From a checkpoint of a small transformer trained on Wikipedia.
Architecture: LayerNorm before each block, attention and MLP in parallel.
MLP neurons of a small language model. Each row is named by its layer, matrix (up: input weights) and neuron, and shows model dimensions 16-207. Each number is 128 + 24 x the weight over its row's rms, rounded and kept within 0 to 255. Numbers have three digits each.
After each neuron's rows, "fires on" lists the tokens most often at its 100 highest values on Wikipedia text that the model never trained on. A number after a token or word is its count.

L6.up420:127131142116117133083131116127103146124089119114159147101102155108121128092107103159123140160105145156121109126155175145116131142125153135115123175142114130198163120152105178144119112118128118078117143167098112166053133136124127123114156118144125134119160157168103086163138156100161107095122096155103108134103133125138131119118133139096158186099157126097091143127084130128167127194078102135117179117141131092125114123116139140122123093117100138149155118147112136117121194118161157163120146137134090092119138104127149124107140169128155139089124146108128106106142098151130088148
fires on: "k" 43, "ak" 9, "al" 7, "um" 7, "y" 7

L10.up995:097125098182077123157112186125139115089151078124129177104081151165140132100140138121107149129117098144102141137115168153091098128074114131103136172126113150160137129150155111146119123160124173107141141137127147112098116130144133112126167118136167147122109128136166123139102136114073095111121118110148092121138133172105138134129103162095103150097138128092105141135109124155124143112098127161064153102120147069075113106100064132077133130126155156135161131148140133172105152135106133157127103147135170080091123115105107128112116132156137106120116099148136125112132097154154083158
fires on: " p" 36, " b" 14, "b" 10, " m" 8, "P" 6

L8.up169:128152118125092122132111121155121120134083131123176102128121123122182116125130163088107122138131127130117155139166144141124072153138133139146112169158171133140101093152148126110098163109143110121107132118093109121132160189133126114116123135131130142157090190114133136182098145143104142134109119124132135114068109115118135104095134134136111158107159100140131117142094149091129119115104107137126132110077114112098126154127167119160117143098129120094113118185127131101145129138147163143148155193092073115145142111128122113093092118160102121097109131112125117132169108140168111130
fires on: "ree" 16, "en" 13, "ight" 8, "ly" 8, "le" 7, " one" 6

L9.up461:166157161090100139122096178134120105091096146085133127137107160119115120087102112132099105096144158142154117134100123125085069150124123127129098144104145135117114117170117168143116139134154138133094095128151121133140142125172110157127153126115141106125113134148106155113129091162159101127117125139148149114094143128130198120104148145135159173117148110114136121138154131171149141124117147124124095092141129098117087118133154163105136078132134120101134117103083065136131132120155153168156080098115114090135168097127136128100132182149101123154093098140118115188149103151115131145
fires on: "ot" 21, "our" 14, "c" 10, "er" 9, "at" 8, "ur" 6

L9.up128:147147108114065134141117097119131107120131127095114124148151124089160085151138115151172110117148124154164117117142144109100097152106151148147147140141148115116091142118105134140160127144097112111112139118113117131161127102127127157165110127132170147124130155085099140106135101140112112144070117131121143086130128122085107117088152148145108130186116105116099164177145159123149148157080129128119156110125152149138174141136107140134106122082151072096148133160138123138147080128162154139129099181146097135097166073112163131094114145130097110126147109170140139091164062128164109142
fires on: "r" 52, "t" 10, "ut" 6, "pr" 5, "ound" 5, "ain" 5

L6.up938:133085131110144137089144138102086134079107121062129139164096164130089124082111154145125122125160111179149176153120147091136117162150128143129074141145093123095154109178143152126128098142087182114129106148092121122113136146154115144081127151108174127137116157140144165084101114137112083130086090119102152131107182187179167099144098160093142121092160146127087128123135135152107120115106165159112132125122147139111120145118158124121130120139122119135139102128121133169105131119165135163146122105104119151161127108131131146114171134121113147137097137118165127111143086123110107190
fires on: "er" 13, "or" 8, "el" 8, "at" 7, "w" 7, "ent" 7

L9.up285:128132140169165113118098137145127158101160123080124152110130139114130141138083190116107129131134102118133094137111172114077158134120128152141111126119129126134155085133162123131111148112125113098116130129119140132093146135170136150168119128135147089142157120128165149068091108122082108154115149158137110154123132133110148120133167150193196166144165133095089116138111110124119118151148150138097111140109098086135125130123136085095121132144111087129136090140138118129141159109118125148155094089086091139153100109147127125122148107177116152146134135123179123128181092140130118146
fires on: " f" 41, " t" 32, "ot" 10, " cont" 7, "t" 4

L8.up839:107131099169108151148119133100103125165104168123121150116151104144144135103153123140107140154170123141121117144144164129131157120175146144124046103139087152122112127154145152139145119133112137116115117090081125146131171151157126116114153147092138158172147100130130102109097153104141099163130164118147125156117129114159123104093145124116133132099122152131142123117099116137137150111147171121115070155127097059109148124090119090128133108136125095143119135148106118121147168110123120117161118133125188155141117137166131130136132123132123113063140121099177145144158123168142145171
fires on: "v" 23, "as" 11, " Mar" 10, "or" 9, " a" 9, "er" 8

L9.up933:121136100141103108121071164136164114137121098164128171143101145078131136173130116136140130126119135119103180161129166123107147121107120175098116150117153180142131130134139155119151156138173159131123139145114148121101124128140124141133162117152113141105094119137140126124098148147136105139133172107128135124123129130188143106140135138142165122122133100140085123116120129110142125139075126151067106154103129114095085129096094097075144102118173141107139120172080154156158144118102131121164109100117122134117092108145147127135131106175085125126075101166141158150133115105138129141
fires on: " f" 59, " m" 18, " p" 4

L8.up612:170149062084157142148167191109115097155095155148150107125103098135119136157139162152132160132129143131125172131115159152167116139062118130130131068149158109151104116152145147111112137129167177149084103112109097135096108142119131102130119167082185159108138108116160188149136097152155160097148156107122147069063126146131155112124156154118113103116137153120140130134110133117145174122133125126122143146120129128152108153139128128135136135109140154121120108126143134116142131114113127125122121114128137117155134107162153113122136160122125119127109107151133130131113095084099124120
fires on: "ed" 33, "es" 18, "s" 14, "ing" 8, "re" 6, "ad" 4

L6.up782:107127152127114151080112084134129167117126144103143143152144123117135092129134123138162079150126154115117115147191080119102084136146185169122138183079134152130103128128182137126102139149118144168124109136086106147145127139108170121156144117073147113144126133131124153138122124134112121162129116091138126062076128127111152085089148127172164137153125137118098146131092138134124165125135139145100069123093128137112122168124086109162128135115146100140165165116119098116115139094153155158127119125125113131094163083110158133115118118135121126137159106117147167137181111110123141121
fires on: "f" 69, "t" 9, "pr" 9, "per" 7

L6.up479:146119131160085096132149145116161080138112108127139097144118127116121097127123134144117104191110157184110167143179113110159169137114110128134120150140154128145128143111160146145096185111114104113102119123128098130100127096120100164105131151138137146092126084067146099122096141128139109099098122108093123119099100152127123122108161154135146155131104102112120107122129138142174142134091138128134124124105113098139114130130084140127127141116117165113136111190135144125153157191151147136134058149132110103107143161163144118109148152148128190064156087136116155131134113119168132133
fires on: "hn" 23, "\n" 11, "er" 9, "an" 9, "ing" 8, "ey" 8

L6.up1011:110142111055130111100092131152127140128117089111189129133122185120142130136118110108117109141111119139165104120158126122141136144123141117075125154148150096104106165181142140128197151121160109124142145130124093159157096139138134120148157117076108159123134163125135169137137142187091149132117128127147147081087126101161131109158112119136143141131141129123151135117128144137121145128105118138133129155139133123119115088139109105139191100069154107136120122147118108135101105102160152160182091145088094112128124135133115151131153117130148146135121107122170155071115117112113143129
fires on: "f" 17, "ed" 13, "t" 13, "y" 13, "ce" 7, "e" 6

L10.up46:105098090109153113115130125127112159121107135155157128098115132128159127075144115093104149136102155109113127132092152120127158158155152134098090186125103096136115144143149136143171091128170148093133118109117105126117158156137129135089103092185124147153093150137116112125088106128164128113107102161180111117102117109112168113142128109103115127127158092107105135093102136139158146206069116133125148141123153092089119137118133117142104143093118094129137149146135128134111146126141126181184110155125108134092173113136142180082127158101120123135133067123138138139129122134124102152
fires on: "le" 29, "y" 11, "p" 10, "n" 9, "al" 7, "he" 5

L5.up543:140142105121159126067119126136108130122126142115138113081153157129161141128152132127144134145104100125114137124111175134074111147151159127150143137089083134137166119172143185112157095145098115097132109100089083131116099108136117135126132116144100172090138119135095159117113162090125128149128103085139097127089130145139083131164173117107142133152135135121140099110085129138143131148107139140126128089151120103135128101119124134182146126144174111139131121143169112142123152142223146193110131092159155124123114082083142125121104088108093122100118124161139144136130142121133120124
fires on: "al" 10, "port" 10, "a" 8, "ter" 8, "or" 8, "at" 8

L10.up638:127142125136123127117115112127169115101117146090124111114126155121136155146146178125156131137157151144131131125111100114137158137097153134148105127149140140133164102141174134105115094146121158129100138094081057124157120135120106080098131160112155140114141108156144174136114125111128116122092105152134137100100136124105154126123098172174104137159130121113158109131100094116120129128101097126148179075158141122123115158163134140084162157110113087100100137152104089160138123115170132129127162111094118115121140096163126127117071115173119158071104084120128192095157114086117145168
fires on: "ed" 44, "ing" 22, "le" 9, "ation" 8, " of" 5

L10.up971:134121121139095109141129122109106078118142136106174116121103168142147092159143171098103123135101095114072154123102155143134140132127150144124110129156082148130091165133138119119142155080107162174123124127106140116118112182143117119120124166118150107147129124176122122110134149104104087126129116154124114107098138124137162085146128125115130113121118144112067107107137140168114162159111153138105118128103142121177137102065131094125146146140142097125135164117156112093096144116131127137167100131117136134126171085134123142132128131110143125137088101179098170105137099075145157141
fires on: "re" 15, "ect" 11, "t" 11, "y" 8, "at" 7, "h" 6

L9.up266:160159078122101162113136136136121096103085155105107153118093114132138146135085142143114099141138081153119155140093137116134094149080102132116120116139182130110106125158165140131087136108129112141116130119098123133121127152106135164121135203123205112137126105111135134145098165097113094096062138146175146100114151125130160086093151149142104125144138120113131104127114114153145123110135129128123138083105109141096108149133155114121090141134088189115122141200165105109142154099135148144156122114079123114117157126164151100124128135150104144120094146101110156100136120094151147126
fires on: "ed" 15, "en" 9, "ly" 9, "ue" 7, "ing" 7, "ct" 6

L10.up132:113096070101079094157148115139080134137125103083154121106138168105119097148164171140125127127151133123100162119145146127131097143156122120116134206132116125107150114125124134151148101134107118147150141117096118145104135139153160150153119114087118141149090156112146128119091150118134138157126118121144191063097135151127115105099117116148105096102082108111089144126106146130117165146057169142115152155123135153121146114078116121163152141129109111132146115120102122125087145134143146144159146140071113135125153106156121150111099134133152101131147119144162185108159053161138134154
fires on: "r" 28, "b" 19, "k" 6, "pr" 6

L10.up425:138129119107107135136113111137166105072126116112136146096140147114177124131092118123141117138134132136134122136104141144103110172114135119106153148076140149133103149126128110061149103128108103130118144130138112130126170130148132147151188133126140133100127170131092165168081072133137103172124122172105154114084116145145099133121133120141145126140138144094153109133135118100140135152102123169097099066102130108124154160115055154147107096120126100119184121139143134154173100125134151145139106116130146110115171146141142187129122095142157114131076089181086133133123085123145102112
fires on: "ild" 25, "ent" 15, "p" 10, "at" 9, "ound" 5, "ut" 4

L8.up503:167120070117093189085164135136106143112118119108155135138136158131113095131136171112109113145157137127135157139139106116127119143138163134151138143130164126109093058156163130133137108129134153150096119117162093147143109145103160111100110143099140082128155110091115170140099130122085120088107218160171126094069149162118147114113107140135116132125133120120108115092082137130100138172156121117109153141113142114108152118120124146147133147104171119152133124138103120118114136101120143172164103072144108137112123085193097122105116155161114165122085119149111123134134097093194147104
fires on: "ly" 27, "ed" 21, "t" 13, "le" 7, "en" 5, "ater" 5

L10.up591:121136144112110094144147138137102101140159073096164122163145147112114117153130123097108069145078123140122162140151156126108114145131160103126129125139135137115076144147154146129152152121099131134102124117122122140137113151170114163130127119120098147153123155168126101134151111156104106140155109105121114106062150116157155084142077130107138165119113105115132117129168119111119186157117138127125079150094091123106142119111099101090143154147146140140174145127126143127111152152168165152137071113131101108142162110123137101138105136129175107149083140140141136076152100095174156123
fires on: "t" 28, " al" 24, "y" 5, " Com" 5, " was" 5, "," 4

L7.up173:129140122140151165147096119144129151129165124133079172089109136127107136099088155104140144120148080122186123131114141141085121153153130129134072162153123114127112128153149096134117191107152142160120123127120120124104142094131150087126182119129181114182145146134121201100118084123087155107131183143118135079106119120114148127139139148136170123143168143115150149126074109130101142151166166156096122098090127092126158117120115101152097162139130139128170124094145121137152139119147130142168155130096122084114125125124088120116119110154130132120082100145140121120143093126135124188
fires on: " cont" 22, "t" 19, "s" 16, "id" 16, "ar" 11, "ist" 4

L5.up19:126156084154139108107127121126147120133138141103146122126096119150115124124143105116124104160133159107108142149147121082150105144155151152121106121124134113131097114127111135141102167130119094154119124114088125139172120161149177111085157164093107152144146101112155119136099121100111137152083113128086137120110117128168117139110152099150145142129176164124144144116120132162184161107162148179087112140106124102139139154129129088141196135120159133119141155138117101130171127140155144132138103113132118096145094121155129093121111145137097140057103162121174090135148110162128129160
fires on: "v" 30, "or" 12, "18" 12, "ar" 8, "er" 6, " k" 6

L10.up802:074101124135114144115108156135125123104158128083161132131126134152143101120082094129116104144137155149122107142132166113122139157178153141151116158098106130142144125158138148146183116136105105117090128118153115117145123096136110142139130111109151113068148151117099158103132119074101089142125114139117105108123112144158083164152130122112124147156154148101132085159113108106109132188115118164118088104135093111137119118108145123114132145097131105102141100140146160119089135111151129156123087108108121085119154096119123142147090114113132096121141150187092156129144147124160138095
fires on: "he" 15, "h" 12, "ar" 12, "b" 11, "ter" 8, "at" 7

L8.up539:104146104165112152108123135116145096125136106076103186128110129143165160127102142153135099129138151175122117160162118120105130135155096143106145160093162135157120116120102141118154116134101141156069146119087122121103126134150118127156148154104109157100157113142110158118096141120093069129110143145092102093116148159145167137128165133127149140151110125118134166107108150072129204149132154138118114084133118113095109147143124118116153148138148101121138125132110098152096150134115119103098107109065153117117150074158153147130109120110162140148128097184115125100139054120140149170
fires on: "c" 23, "ac" 12, "b" 9, "d" 8, "ar" 6

L5.up305:120157138114120138037100134118135149129130132109122129148167087111123152091128161141148120116135118129108152160145125093113118145150181113136159147195121111130159157103114111068111111129117082131151106124124105133106146146111119158146134151113182136113148160096151167124133090131078106148129092094131124114100146096129102098121136153163139129122105086125076129137094125128116164157105160155082128102123141140135116173121115126165110118131140070073177114133136082150156122140164138163156142096105081115153158086149132144126162136120147148140132097155129159131182141124109126147
fires on: "r" 33, "ubl" 20, "pr" 14, "lect" 8, "f" 7, "ual" 7

L5.up106:146140112104158112113151146110090150080130131128169116077134167115124122076138122148120170122077120150112167128139137147114119137117127137115137136124103134144121090150134146149125131125141130124120091082125079154077115147178105148156164154139157117141103157127113116136122108144169063116084114113150081139109148166122096132156137181149148142104155111121110129077071110134121156129089139146131116117106139135093125129113114083141137134154118105091098112113147142124161116172127138201171128153113136093094154150127166174087130113111130124123092123149128162149141118151165119139
fires on: "le" 30, "ish" 28, "y" 9, "x" 8, "h" 8, "e" 6